python train.py --num_hidden_layers=12 --hidden_size=512 --num_attention_heads=8 --num_key_value_heads=1 --head_dim=64 --intermediate_size=2048 --vocab_size=31995 --hidden_act="gelu" --norm="rmsnorm" --norm_place="pre" --norm_eps=1e-06 --positions="rope" --rope_theta=10000.0 --rope_fraction=1.0 --qk_norm=false --attn_scale=0.125 --bias="qkv" --tie_word_embeddings=true --parallel_block=false --init="normal" --init_std_qkv=0.0188 --init_std_o=0.0188 --init_std_up=0.0188 --init_std_down=0.00938 --optimizer="adam_variant" --learning_rate=0.000672 --beta1=0.9 --beta2=0.95 --weight_decay=0.081 --lr_head=0.00885 --max_grad_norm=2.0 --warmup_steps=522 --schedule="wsd" --decay_fraction=0.755 --decay_shape="linear" --final_lr_fraction=0.1 --batch_tokens=131072 --max_seq_len=1024 --doc_mask=true --train_tokens=1673000000 --max_steps=12764 --dataset="wikipedia_en"
MLP neurons of a small language model. Each row is named by its layer, matrix (up: input weights) and neuron, and shows model dimensions 32-287. Each number is 128 + 32 x the weight over its row's rms, rounded and kept within 0 to 255. Numbers have three digits each.
Before each neuron's rows, "fires in" lists the words (lower case) most often at its 100 highest values on Wikipedia text that the model never trained on.

fires in: "would", "to", "may", "t", "not", "will"
L8.up2030:108123179082142095140159085138098125196168169183104157133182140042060119112173147034151168095153113163129199097141167109146152152139135087152151140159146159115089166208123122102042093095086135149114116084172170177176154145141119148141153152093118089178128108127097083087122139156112126129111109087127099087119101104118122088114157115169149131071167131146156084134166104181056085085135127157146159234146089112177118159116112119129101126132048138172151105133139124125113130150134131057117092155124108123187125161157164155165173159197164103128125094101111125132139136079172123129160137103109132120120096120105129095101113120146130171169111080132156068152138165105080109161115148174130122129104124071113146124118159147166089160167053135084092200195154135165130103109082185

fires in: "on", "its", "their", "during", "at", "with"
L7.up1657:123105085119152114145119136089147098166105095120152102160116089130107081106172157144103153128190142105129116149135118139164154086071133175141172097132117139121149083121106115144132149131163174086118164117130102111105125166158167148090154125103168145118100144156153134132137096089147087093120087148108142108160083070129150127119124079142092157138089145063093074143138092043133160101111141159162161183147138125181116123158016128071102123090200152145130144169108127118133157143110094120113124100170185162127164160102073103072085171207140100092156120094093136120094165043169158132196169082119189116103161171098191156140131127107086195137114082114117132181145158118135144156204176117111081176122101142115149095160056134131110132173142128134111077137077058132066114156147145

fires in: "an"
L8.up223:144159127140098172149132096080111113152134091113136118151140120091151147145180118143126102111091145121087093120125171104162121122152155126168138128169090178118133117133132081212148110178122091089113096077041148127128061151124132104147068127086140128121128115090152125131116080113131106108150079136094144123058159093111099136096136106139081070177069103172132140169122120083146107156168133108141152178134128125134166105123136164163109124164138114126155146063120159155128089101154150073091145136165123162068166065173061098116122105098140165137178115121169167129191233078125108162115126169119150079157126184198181121151124125220120142074111125096118164108139186132116083111131142107082154082146070155154142138146167101089153163071119118133132159090105125145182112169049089

fires in: "after", "while", "and", "during", "was", "for"
L7.up2040:134123089181088125173129150140137108120113174145188069170164180154144182084138159097139137126129122095092125163161068072064150115143100157164111102131075174134159106158139101091093087089129156133171082155153176164122097120155116185104132137137168130160086187178159163151117144086131090141110184166112175065171133171057073173172129102108115126134104106106128192111139151153105169096146155106198129148079112119148122156130122151094100164126113092188081100167135115123092134156119142079118159100150125130085189088122068097095182157164128169063068109131123155108145180097115148140199148096140203151187122163121123101160157145132149122099064106138173072132140170169123150126138138143201128088122130123104172152158133099121116127108198157077149124131082119131115111129125179

fires in: "to", "can", "could", "would", "may"
L7.up1831:112118149103147121183137074105101119136145170112096111135114181088117174120142139054162078110098047140186127142080160095120182133108104123134151114140119137099120065171123135138083162039094172159134064085152161158135143143166094166124157141138180123127152199173074168022108177126116153195140108123160116116165158149081117120135157134149112069098088121111152112163155123185098143137176082110189176137122097174071103129085183128122131126101061151146143141096082116150081120165166081101150144182170114102128144171178178148089156180146122174115117061122147124160074200119172093121116115091134179109135085078079132191142140143129093168149137081098165081100114165070125109086103129146131101140117125136122145126212139126107162155173151107120099143185119106173126170141087155

fires in: "to", "would"
L8.up1409:128109166112155063143144048104118108160163143072090085127114105054103145117192172047164151140088146177179158138128149077122161091139105121158143110145158122108095122218112137158053170129090185180144123086165169169169136093137108175119153191098161064167156205136087092077113146133041136151121109119139058084108125138072142128179122093135135133104088098119104058158131109135131151132130129097133149169135129107138115157087132074084129140067113138143193131087127121080070119113124107118169113176134116129125121157161169116127181161126139138110147070145095133152130175044207099128095160108138151127099098105073117187115112111148161142168097111098081092106117146135108128115090145125138104120077148110136116106141155112122100125159142142111119198114155107197133121068058187

fires in: "a", "this", "some", "number", "to"
L7.up447:133129165119118084163120135150122117157134119146116161093147154041135151111098131081153124153139104073125115146153165110150107104132103134177148100097162096144188138142126136152081132077063094146118078124128107122134158109151114148111202118111149107065148159141063119152107072151118143148171083134154164096155146085109161144130080126089163114139171126112166115099131101109111160097110124115145111175101076137099125225148164122124103158128070123149130141155101105123131146207148137069122136102137121137168152119105135098111086085115186130169118163110127121086077141152172064161153171112095181141144121062157109147098138098113082138129139153181116116168101188117093090135121132106151141160117147120114120112136117138082184120139176170165063077160143161210126092149101144

fires in: "two", "three", "four", "five", "nine", "seven"
L7.up1809:106118107144180094126133109113152124101043127101131172141090099087084127083097076133168119092130115145159162144118119069129085115167144095063069138172146131142117109193096077139106104085103126128106173133155097139132144137155113171141132132023153101110046180117080173146074133090151130121131125200122100153156149110167145153138089101189155083164142109067144163152165131113133053131139127105103114129127135106093142168138147116068165148140145169177123137114122130158130111121094094083149118123159136116145165201159095144150089151158142134170130093147040115113134192155051092152122119109100130148173140109109128212060130108088193079159114121166178114136093158128125164156154161205160102172163168132142085134126126142148134156167159116146160149131138102092097114163186124

fires in: "before", "began", "by", "of", "and", "while"
L8.up307:135154120138093150114121152132156126118091201097171101120099178098109091067125116119107141081103156143099064153122108093155227103097127168189104136077164205124141100170111135112114153095127190093148179119159133162156120190129136167101172139143149127102183169133108130177134195115141114113124130153164135141116159163092059104094122089152134088087138080118146160141144137164114182111206119158155100153121118186144099137113083125107128103132123130115087152116138152151130120180159112167087065147136082150113140115082132138104145200078152164116173109092143113168099122072051182119115066115138176168142113161119143130125109156077134134102108125135131094110147179113146160095150074160163163110061126059051171132087154171112134106133208103125133093131078117197102075156106149

fires in: "of", "for", "to", "major", "member"
L8.up710:100089169102106115115069133133132119132125160170153140203071162075132107125136152115118115146140140119103162116178098093140145110104133065115141153122095162188141078143121076117081197097112140186144087136136122159149171109143163174113085101094127156161129120144163131119134146124109149135061139157218132090094145122152113125107118127091169059197143140133128124204111050161074107084107131176157143083154123126099115152153079121136111067155103172195073145060148158193104195110147131108126129132101146167113175147073105128032067096120187104125108158158108132141084110118153137141132104165136120115071135103119078151136112168137170175094121119090133097144112135130088102152072122119130128148130091143077122138138094072142160230147108130111124150105152102175087109102110115

fires in: "as", "appointed", "became", "was", "began"
L8.up838:131124206189110082157110127132124126079072102174155142082120116122135062092126098095089095129056169137094191116101150129136128094069103107124107112104176121106106195105106113111096121142144057070054078132103141126137112093190159112150102169133069159132136182102157097093138091188120173141130125168123114073101132125139092122076105119111102148125100131099083109146121095109115181137126132192127127122150080175126128178157109134153148118150158160099123111137123131130145131091160115119121142183159112159087141194073140158123120139105134057109134171125130140157048136106168121122123083148101175084084101171158130185115080149127169181043108149178146115101052176129108122196118136156165079117058160123158173121128182100092116131156139122159168139129114122129118159187155133

fires in: "to", "0", "of", "into", "can"
L7.up56:114142150116152082148094094149067061109190089123150092090107163149115200151109121110153099129130116146141208125137140136143096093162144176176155091128091088135087082147141112162111200140132120110079057063186100148105173106136146148148140088105127117138098101114034139084175086223123111153145164094143128080118114138134132151165125115190123119188124078202138118140068135172116155105177157116142153158136117070115076131080114096142062114179114130209134174095086121143102083140156124122200096136111150150134185146134164131098125133028161190093133139121117109159132201126155142052145116127133170129138088117117140133126112134093099104181146114086085106162138116101110150097107111116153121119132138101095198131123185092134141145099173100122101112174047143167168103106138118

fires in: "and", "two", "one", "three", "four", "it"
L7.up1826:094155181135126110117075104121124113154050140161097156110174162105031123115088198088101053132173104113102152124089161106139133126178129150132091116123193120131093177124070108163169128087107124121125114148070142101105098121159133121114126169141110126168106151157122203084121100107141095129169105172122111153174132154136151145161105119135180154089102046150092089149129062135111119116163152128177085112119080137077144127140093141071131149149120180179116136132112114126088075129103077112170138133172183159129163136153106092160090146158115127083177135105083136121070180120116128176143137125125150085123174125115136113163122112175168129111079155143195131135151145124120141103141123084151091133154140118073106107160136110068146131192126155110171181066138068114152126125143078

fires in: "used", "to", "can", "well", "and", "known"
L8.up1522:150151105120116020132141118103136130158119139097086067140133127080164094120143165132140138095099114170169140089196144094214143135129122115148142145153138154116126110121116148147100140153055094176115116131084116110156103131135148143129186123100104151109150179140072102072164127176119114153135113120155109069122143142127192139138124120126171117113110126101100137103179117129167143178166112149118138159140124103044105180091107115143123159137118115125126102084133110199093127179127125130102100165136128106133093094108141111042116144141158120131136154135125172120134217118143126161130183095118107134150080140118129150104121131094143114142135139165130139113107186121149121130134167145119129148119158140118095097145164042070086202166190193128108110104191140160124089152136160

fires in: "s", "its", "his", "their", "the", "her"
L8.up1654:127164121131187127151170158167140133136125120157105100158177097158150131099183113152108101162096129151146060186137190198132122148162112099158127125131136157081158136126133187162021125096105108131144117158151157121130094141142187204161135129120170093110187176138135095144150120145176127069134136170142117141121077130075128119173126061122101109146183137102100136152105083118122108136133155099148131193117145164130120198122123142164139104094111119106177107190122123122131075152109103141092133134108116136128128141106172130174125186141091086162108179099077054119140121086113135097151169061150175046204119085160136164102140125163146158137119144131145118149138144110103109143197165102126150125150113055113121135094180090085137123143125081151090088124148124208088132121089136

fires in: "a"
L8.up1716:104104121149090057150069167101142111121134143165125152076130150139119124103110147118132109117140103125112094190121111100084140126131012106162116116141200100111114139129117152093146112101185131097090145108096142175085111078113147153131084184123059136154167151142128153119163108087107160146122111106187133100153152137119174162137064155110221149100103106132099122099099119167119092148132157091138151133127072135143093131115163135085133154177129170164138110182125121095162078172147147137107138202151128120097149128095160188129121134158140154165125141128127094175161119143155112155148106213154213106157140076112154176134144156111059130129113134169157174068161182163100062111136096077170162137068167044068129124173125137092116136148141083133152134117133149157078090141123131

fires in: "a"
L8.up411:099136137152101119150112130120158134159128132150054131129139102142154046102139087120142062101182131173115098137114170132127138109119093140188166105120153120119136124141133182171190145090139114087130112196088148108109110179104157113146161132120061092140126099142169102096155098151100145172145115112097168105078113152109156122169126073144149144136199092075093126128157145146108139087145111080105125145132083108133124142152151189106103208168139127136153149130098137192119145144108140118116144143130039143063165138102155075171102216118102175160156119074084140156126147151156105113086118147147121107162092068126123098145161161131105137125114098128122150084192168075071102150136155085133159113115142107084055136176143114074126109180123138112138095098152118109089101086161164

fires in: "is", "was", "as", "it", "became", "county"
L7.up2031:170147113104125069132072065046128136170164145175069099113092162084161136111087102162119164109081126154115102117205089070137131126125120110131090085111080183164108135191126073129138180169155121168072153152106137081141121188137132105115119074131118101131125150223158142162148139209088148095103158113181161155135122136104128121165156092180210113113148112092172144083125154178134136114132127094150090118140121135146092167167101104080109103148071153167131154094119151120110110156165137111133194128158080111139100121111113172095160177131098151125109114084162115177122100110147153115164090090118161128070124058150131131082108120192126127101081142174155112146122151096172099091146151086131115145144073084120138113151148126180072179125124110128156138046127124133177153136149141

fires in: "of", "as", "in", "with", "for"
L7.up925:151204162183078131117129134114129074107103125097104136083156144090114122117149083098170067100128121130109114095106136123124172099124139129154143130102084132117060165137107129138101146118122115061125152089142147179117097105128134191164183122111106116161118167085098161107028113139145124180125171120155085150189125133128090092111120102135058087123103143092053191108112175139121154136204147166145181113120118120106120123098126155127085125177112124166086132119115124134124113199128139151143171131118113166087111134119084117100106093058125183137109159086091145195102134118086121099125100102167201070174120163151121174115115198154084134128098091100096138163162176193071078095123125123147099141096075138128128095096119118098098176186120141165098151116174108140172065116117184

fires in: "in", "of", "and", "to", "with", "by"
L7.up1491:104188151135143090151160116113083137162136122126198138148147207156129160111149159124134128110186134105109136143163150088093169132133129130107148149153107150123200126129163113163087115142085102164166083112082098152128175120165173181087132147135109104157141153159153177071078125143114134068185130096128116133130076098108115121130128090148157090150157114120178134102102086141043191149147196139152159140108121096126101109120158111096169178097149111112116077165100129081130070146127106114117125053105139129173122081144106082152105131104127122144121123195133106120106200085112089145140119175127191107182082142109184121165132168116074124094120060157201088162155120106170112107118055148139161091138055147042098147137145108115160153123103036148109129134125105128153143127102127

fires in: "a", "country"
L7.up174:090116120128127093145144105191139103188128169160155106052138125194155115128098096136089130111152135228105130124111081103139096106132101114175142070138144085134097180114116134087090160116201096136067136118099168137127140149148099071177127170148131138123150125107054145151162157149102102138098074138137137123124111132145143131159113107158133239128120081078129115132129139099101082157122134096118149184128086153147162181193132121117138138160092107145200195169116090193085150120106143081114160151145116089073146159131160134111147159176169137110158141095167128127143140113115128086106132149134190085150150087224094115128175129155155167128138133143138095125185147131092113198112108061115155136101126108096177158087114076142151109181078100107106127111121138151081119141132103

fires in: "in", "for", "the"
L7.up227:176060140007152101147150060138138162129078120091149149113161110103149097112100093136200083084089149164143159159143142126168134120161119141103087101101157113166207113138119160154139150168193150194105040113097094143122102127155133169156130147125125122121086150143111147093106113185172160114125065118165109102155150153098107127118126134110125132136139129119082135114146118101182121121176154114133124189139067127128128149095151088139133162145162136094107124157094125132188115136116125138141157139115086106078134138079098089053095139175198136115169153103100048144140122116157054111123114118131169149161136173087130136134151107134100168165100133188161107175158154134118065148104117054143129110121114140097154158073077144109189108140134108170148157108173078184168096111168142

fires in: "in", "of", "to", "at", "into", "from"
L7.up103:146087077131090121148149164149129135110152093148195097133141179060119145093173169093154092129111150148137151070143166108160129089152153098151145127122136082138121110156129167140179162105149195127161093098147121206125120116113139167137157162123117140121120158155101132083062149146150121111134161147108121053140116137163110112132117115179063126106171147131092107102167084141106181122156112107168136143135129054135086125082069148107133114172110136140190147125138110061136134142131127113142142112156165150065137108129158120110068065129211124149129071113098146123153106112195080128194166179136144146127055083105111116161110124158170141115119106128149053175116130105194113152110092147118173061132104115083134110147104054149094104158143175138179136154142125155109063155128248

fires in: "would", "to", "which", "that"
L7.up210:077096114124107044123159098128120144138120155100146130180166097097129103141147151114183061077094104173130196139158155096182164145136113136110121063124094134126149092175113156144087168108120112166137144133146192151154146098111126115108152175127121079148113188169106141107103112161086122092109116161112141087125131082080109138112099143195157082144072081118106160126142032128106151136123146135175116125121124121188051102111123072154128091149160128165155109130148113122079089141151110091120147182188103077145106166138136122175147134138132110150105085155173147112151190125227091141147156066132138093141119107123109140164133098152177110160113129140175085092102123098127159100120201172106064131083135088113143080203157093126080147152146138132085195121110082127146107098109137

fires in: "has", "a", "its", "with", "had", "are"
L7.up1741:102190101162120078147074176088113099154149150149113058111099165157159119145129163138114128118149133097159125157113133145125109133163148171144150148135125157094120183074144178138118119172155126054184106131100087076104045083158160145139170117134116093071088145095158103092088053130149134108142154100145175132119159137065196115140114069088205173170147078113163186129137091101081149148173140062159116141125074167114130096151144119137141132127131100187160098164178135185099067189132107152128151106201138184133154084144107150113145126156109148136167127096125111145053133088119142107143117126101149084145086084078115128068055159102066131129097098140131101170143199107097142111153152101153141127097069134104154138114138137164171104175138153140175098081134135149122113148145134

fires in: "not", "can", "to", "on", "t"
L8.up1500:150120123137091102187172149111107106132152080080103132178106118141081133116181168052115120125159174174141106096128158065113176124135176134091110119155138107077124090149113182130181159151085169190175111119182111087130129116163088125098116164125106139196111144140162077093165141093149133132138158108120094144134157095120133121159170090134132168090089107100144123125171073107148106143200145159169150156165135088148110156165108089219110113089116147186133149126157124160131124123165091095118150108192099099146125159151155084194158130118130138126188193108078123140153204076158112171160149098155101126092149070144196194147104127135081185151156123178083164113077139096031119171104146166158128139136174100120169082104167107085159096133189158136128128114124109146089084097106094

fires in: "each", "one", "that", "this", "as", "it"
L8.up1882:069150109107142090159152102118116126137085111142158068134140174102127121092137098085129073116136137117100159171142170158110104139106090117145108149168133149148082161154157124139127106184083094140133099167123070154134126173161106117147118136121061127071158191160149184153110160115071127140159176154146088131147164114123132108162097101131129119134132118129183089180156054119125153167139114115153104112102170223146154108134067102093112139176112133122130144156110094140112082165126173123079111173167030108127178110194124123077070146171122136113126186126125100113149114155113147069172128102143155096097131127207111192081087111185090114043067093188160125095121143145135108137098113116157111123131195094118106160201154125151105148088153108122118139093124101154112113121127183

fires in: "about", "of", "on", "to", "in", "around"
L7.up151:098092151127129138162109105138090091163150082105178123176099107139146127117144115136133110138140119138125172105100130110152118152180128138091088138132091113158142109135169140142115107094144158119161097099189176209130116133125193182110094163130138113125167186152161194092166112150127120118091128109139093129094130134102161149080156146152152137067115151100093151160170138115103119024166113118175174113138065092121146229120118146113099108103113134095119114129139128167084203098138143082069144110152202148122108107110121141137127089131137116164090134172115170126144141110143077192144138176074098165132128155105136133216113102165156140053111111078194108079103101080166163105087147120132116124150103116127150136152161062110115143144104153101154154097135124129122092113174151

fires in: "to", "is", "at", "are", "in"
L8.up1211:106113093102137129169179138075121164139134123102172100107109090115084153120101157164140063118144100115110109100155108146124125076212068157152104152141073168085126116137138154150186145131153146082108103117154161189099065159146165198116155106156102101159131175122141175076108108158145115132128121106089167129108120168012119142172126107118171139160133108146092183164115110169161158127165154101157145106116073130127067159129135173121166151102155103147167112112101110108073067125174052140192102149207175177129140086156073126076079123168123084120128166109146168130118147103161095118160155175141140173136140119150150123164126108095112192096071126144096124129124141124199105129085134144167116119193182094114084114126102132153117062148114072106130148113076096113151117093174153

fires in: "to", "was", "would"
L7.up799:116157111128181107222080101173083101120109174067139131187098099124108142122160096074162127100124111146150106179213071092133166091142096152164123147110153160126110075154168044106105137119056124142127077143160178130164121086181104137106136175115125065185168181119102061096087114142060154191080128139104114051093129133118134135137143135148145112159157145147079139120140092090140161154144143112100186105142079131143119117106112133029145116147165129124124180102030165111148166139159122075135107148125130123124146140143136137119119197156173155169136119094125123170081160096162117116108127102195153107161101106105140203150139099127161094127106149117137120130170147185062143158135168128123152109132129132086089062080175149123138112099152190171129151140148070183106135145155172

fires in: "at", "by", "to", "of", "for", "in"
L8.up348:090129098068112166147135141096102096105076124138140098124099123124092154103132164099176130168169137130141118164157092123103167081154100130188132158099043114115103166118132205123122074114132145065135114124084132216098133085134123129123157138140122141108103109156199120056126190122104148118178057145127108074148193148118175130148088122174141182075221118122103110077165139143159102100137159113156138102146129108120131162100128143063092072150084113122145130111133114165162078170164183085113154127109151186105168123123123126106094126164073149146148122106108139155176098160117094142145070199153171125106100149144182133144154148107093174187098079185128162191133167128147115153130149136121173115116077128099183134137098165113127141144148154144082132093146103112152115138110081

fires in: "to", "during", "of", "and", "until", "since"
L8.up1963:120193149096180138193080116181150074124064141140115117151087119138137179122166126056202085127151137122149132136176112143061101130130108157125109073136105150163117106123132175167115129180130145168129094120157133178139087138125164150109168140150139148145138111146157117112158183115093172125163094160144168145149129063131137086199105164087114132062105066098104096103169129093106159110170136126170159159133105137170141116115085110121099122099162144114120170136085113137160165132139131109027148106106151105087133112075168072079101171155156102099144120121073120160167078140130162144128083161155168129092194133116173125144117150132109169151106170088151128155072115099186096116088156170155132107168136149136151139097158101106127191139149140110142192112104090148136177146191100

fires in: "an"
L8.up526:151169168099106123088213128141101100139107109188198113129119129165150160103150128166146100092160162108091087187143163150117173066082188124090112104090131139128041153093152150171144200201103128082149115134127146120130130115075135169157082147163124131096114139123178153111138101089114108101165099097151192142081102166114115060190148111132141061097151105102143127153092165129124140102140109109127193189141112157122126094129080108128153128137127131055182166169114121179121093154180110157159208149158133132131125154129178043111137088148125140083183125052146143155169124119157109199137148109163137071168137071107153090094131118188152122155103122133162174153131200161161090132155094129168190084182112140094123137107158088123162126083150095171122178101130156111162132153084114

fires in: "had", "have", "first", "was", "originally"
L8.up511:100146157145151160171149080106115153158125163181166106135149092105154127119139149108156153082150057092103083174205088173155074133122115149122123114155088106094133125117111087093112157082094105160086143140113203153089131088138164118163073134091073087150128140105165041139145120139089150175098108132150127083198145153125099154155129156120133144102132114161102185136148147108109112102132146088137170144144135165077078092145101153093149115135200086241150144196092150115140189160125167112111110141179107115111178122120144055130097202143152109167175128116122175132120112126109118134121061127181125135159145149155114123152140094114109095102160124110104103076096082055130156141140156160144182136148130169124081175066157154163167138092125130110108105045139082152119145106106114

fires in: "the", "s", "their", "its"
L8.up591:128139130098165121100092120165127154172110161124098092088143104166178128117118115174162111155121165105099172171143112129154133129112101105135097133062148140130125144058118170139110118076166087188145156117124156178131064119067130147178144126111092080125154144101119130111207070181085173136137160157194148168157080101060143133140127132091138139135147172122115112184143094133057131083163116117102113163130107178184078188120175119158173140119131156115096112179068123067098071130147206132123156220133089126190129123106182162115115171159108128133045161096081038116174104095096116185154134114165116138208139126073182129079111095146099125182042147133136088127104108118111112136111122110126184121136165077141134151140167102120102161150141085112128137062158125143166086112125160

fires in: "to", "in", "went", "returned", "moved", "licensed"
L8.up1265:149161137116176110117128076096108110137098099119197103119086093055101112106147168054123108067072093090149115119148159120162146145144146114132153167155141136174152183139116142121095134173164147152109112104117101059148163155130167150092130162104109139145113176136125119143148128190151145159113161202191125103153152121102080117152093117130168133040100137165141058116186087081141128152099154151162183132136128107137127164135093160110167080170084136180073145107098139119140122082083121119157082171108098126104133166098196117081109116150175164133094123142087081201074145120162130130163145110156231131130190143109136145180117081054131137160094131102127129069050183061123118170102105148137150098134190115135138108141124117148137089123149094098152146161104105155120160153181153

fires in: "has", "had", "have"
L7.up1401:160189116131138113152110074131088123132109101120146099097156126140149143114085112156100057137156120144164109147133118076133159149076099116156144152154161110133134162127084154130117087091123098112111099126184135102121116069117157164121099157128099086153083128106177141038141140109092177143115104161129122066129127108082150110130148141140192167172172112128110102111170132134121162094138104169173177151123094189101142133156109150142084072124160131113171135133108118135055148117118141090105126131160123146104153144128127166153131131105095094132110155100101127125108151116123120157149139119142144096122095191182125162206125105159156145152136139170145135131109114127077106168094111130155156081111141165057146094116105097113166150157155140134123136135067169123069103131158152

fires in: "was", "became", "is", "as", "in", "on"
L8.up1822:121149113127035130133114119085097167118096145096143137106138122104131063097138109095173108121091062114157170120082156157112120091113095082139139134151172173045112158120103055130157076132060185099090155136125077072115062171164133139150145152153066180191144164200086148165087076101160166144108122102165153099120123148107051158099098098104076120115092118114188112129107092136135213038124090150131157117123088124101093162138066119131105125129185101130092122108052152152174177109136139107111120179152108182091114129166171093093120196156145101130175155121113111156084083077152159202116098134157138099160090115154084130134090105122133186156114110158126116134077114135167095092095102177194115093074204141196090121122139175183113119076173106142137090151106085119150191125165177

fires in: "in", "began", "continued"
L8.up741:121138125116177150131179127118161132127109143155170123085123189091127162118130103087186115116136149085119116128121120116115110091123166170095119112042144176122117122097112114153124156125098133099111015134107125174138108127151151082136213101110104161116177156153148090106099197120119135136138134163115105103073140145140106155111136068156097121114117103141141154108232131077103154140156141157188183168128090132188102117059123101110122148141137109091141152173078150161080149157139134134095120145116092131089106126107147136193048172093090099137093117128086102091088114095132134138153075080102166126091216092156098099108159095112148134157135122141207147148098172119127107133117092132173097100067103186086117182067135132101147172110184064135160057131131177135162105170194127

fires in: "has", "had", "have", "with", "under"
L7.up617:094139130083135132172094094130105151122073148111064108123112084146141203116141168092171093081181088132112087178148106172097178092136117089158105121099164111099131130189153180154110141158110117091090104148148183193103126122176137146053155168073153088179101200135079098103146147081095130135125110114151135136167120120091089166107115143133109162040148155124085093126108115114184082157166112096151171092140121152134118046107110125156126066152148148175198147165111120125098114171195148120093164103124163173141161110132119094164112174150156161086172134149113142208143177150073105175159046197121128127156118159156156184199111097128077181152123097172083098152209146114151105101133112104139151093103119100103158092129119144129146159116194102168138166074077118132137127148129124

fires in: "to", "on", "first", "was", "national"
L8.up1129:070083189078150156139097136105109078125141157119106121102155114122107174102086086061075196112146107119076181093118128124142106089192122068174146143197171146073076160104087111092142162116089139104116121082109127163091089098140068139086167128098113124152168124170066125103144159110110139160053056112118186132136108116112110106170137157123139158152063096155141075152129163126157149092152110089079173114144140077151140152114137142091144164134120139151096179130102164094102133167117141131189101098168176158159162127135157121106119145113113178153121089101138146132111145082173089102157080119141146142074155144061112125118115118071151143106108091078107118119092186130178049095140139140145144130136148144112068132144134110156101136167082103122075101112095144139173105150152077

fires in: "two", "three", "four", "the", "five"
L8.up712:165162084118158075076128107128162121108051151133122151165116097112124119069104085152155134093111128125149151142106110106122092120172157100091065152145152115116123067203105055110124079102089104081102193150142138134132120151151136163180154121045159112126082168119132180153105116093126098148137142201140080121164148130158165148084120131175145100129153147108099136172128125111092060134142150105106114105136088136161114130148139115071151124121085176121145104099106124117109160144105138098182147148141141121148141149150080175160082209138201123157118078098088133124117154161060111130130178084103133147168093145091141167061090113127168105175092125164153103182099126142103157199158131160145125179125158131102083130116102106152114152145200082136134146136165094113112101138162121

fires in: "was", "is", "been", "being", "became"
L8.up1416:194129134139133147100130140145123097130128144121130119074091194120202057086138082114122113114077150156106108123112104116164108133146094121205095117163174188129116185098106095109100076113120131093095085140106126142094126068221117129150159110114146161173149121217099122106160135157138137137063105158138102153141164088145116075126069091140145125061034130069205094069218134151102136166168083190162164177135091142097117162142063093134131153143088142112172132163121109144153129100149141119136140156167149146143103174108120149187142121149156107162160190189144117178108086150133135133104100111098136135155076172092178147089138131153127088118120130119109168082113150147143092096177078120147119109118157086124164119073164102178065113114128122091175164151137103140148161188107144

fires in: "an"
L7.up742:177126140151180154111094093116181096105127167163115101135137129165103118153097149090110087146083110139116101139146134141086145140117177131146158093153171133115148132086097025157117124152078138104128077140114122147099102138153177139163111112174151142160068142176120093129143109071136110116079107140124103046076168162122213163106080148198125144199154120210065179183085144115143095112128153105157141146114120099135134102167117139165115113064125123084181192121102070235083140169142169109177152142181132127124126158107127053071147147056078107115105102176091150153136119126093150173177152121143149082135070096107152067118110108168141140144103113150159143137083143130092161122114156135130096131157129125105146108106115121133098125143130147106163139096105072138167148131151129

fires in: "has", "had", "have", "having", "with"
L7.up1005:136097101120166093190124165114116132125064207154138133136127183128097203163093161142120094146130075106130095090132107096174140177164135119107101156136116119146085146075086092135116116116132095146097154118139116166107124162145186129150130128121148116092170144131142106119049153164115099084116104087185158052090127175116165113139102148162162133135070134142062157165122099134110130069118115140176134087144113131130103131120112144105170120145142119175099108096128086173082141173171140124138120099202143149112121138166125031161106178112168140145074144128117093093127141136196125144160080098137113158175132107171176143163106092060182163095132103149171110111157136122055154158082141108150091145113156121099119095176098132151090127121187118133139107092151133155129117120154136

fires in: "has", "have", "self"
L7.up508:132245109069153085179165075119131117187131136135120065098145126170163140113172101123169119083167067146097111193151044083142134125146170193151058132166113145149130162141109160152137132133087160169113141113117071167144145091084163134127113108126114056091155194138142150072143183152113167169130114151141119122152175175156128112190084086100184143069173121127156156121171144159106106148159120131149180117142108124119131134126136162138159101118165106141111141172120119184131111132135148122090160148198092135204137127122117144112120170150108177124137119159105177067126082099122133138088095152178123114134137171119153173141154103115178090077118169161120132101126164170067109140174106120189134185120163121083101118167153136146088071093107115102134135149127151097101059142134153

fires in: "an", "anomia"
L8.up1561:099144165130129147184139116086080122093144101135074087171140104160074149132136151142136171103133123110138134087170168166154151092143138110134185143143135180172098164136082068123150122186130158079104112133070120235140062130158166147133100122097122147096133149122145120151084068088101137087195115190117184102089160144142091118164084126212148093150112121143099101150113159151102142141153124078109179143131129142164093099156087138155120116128111140095159157147086155160152040139139179117122167135168149113111148102104107101135121115148149216150133132106181099153107124056184093145101172147164097130131071164165149120146108132189109100133134093136097121095075159109091065173139112131132159142148088145153091079110134079131178123093127175113122159094112091169146051199082074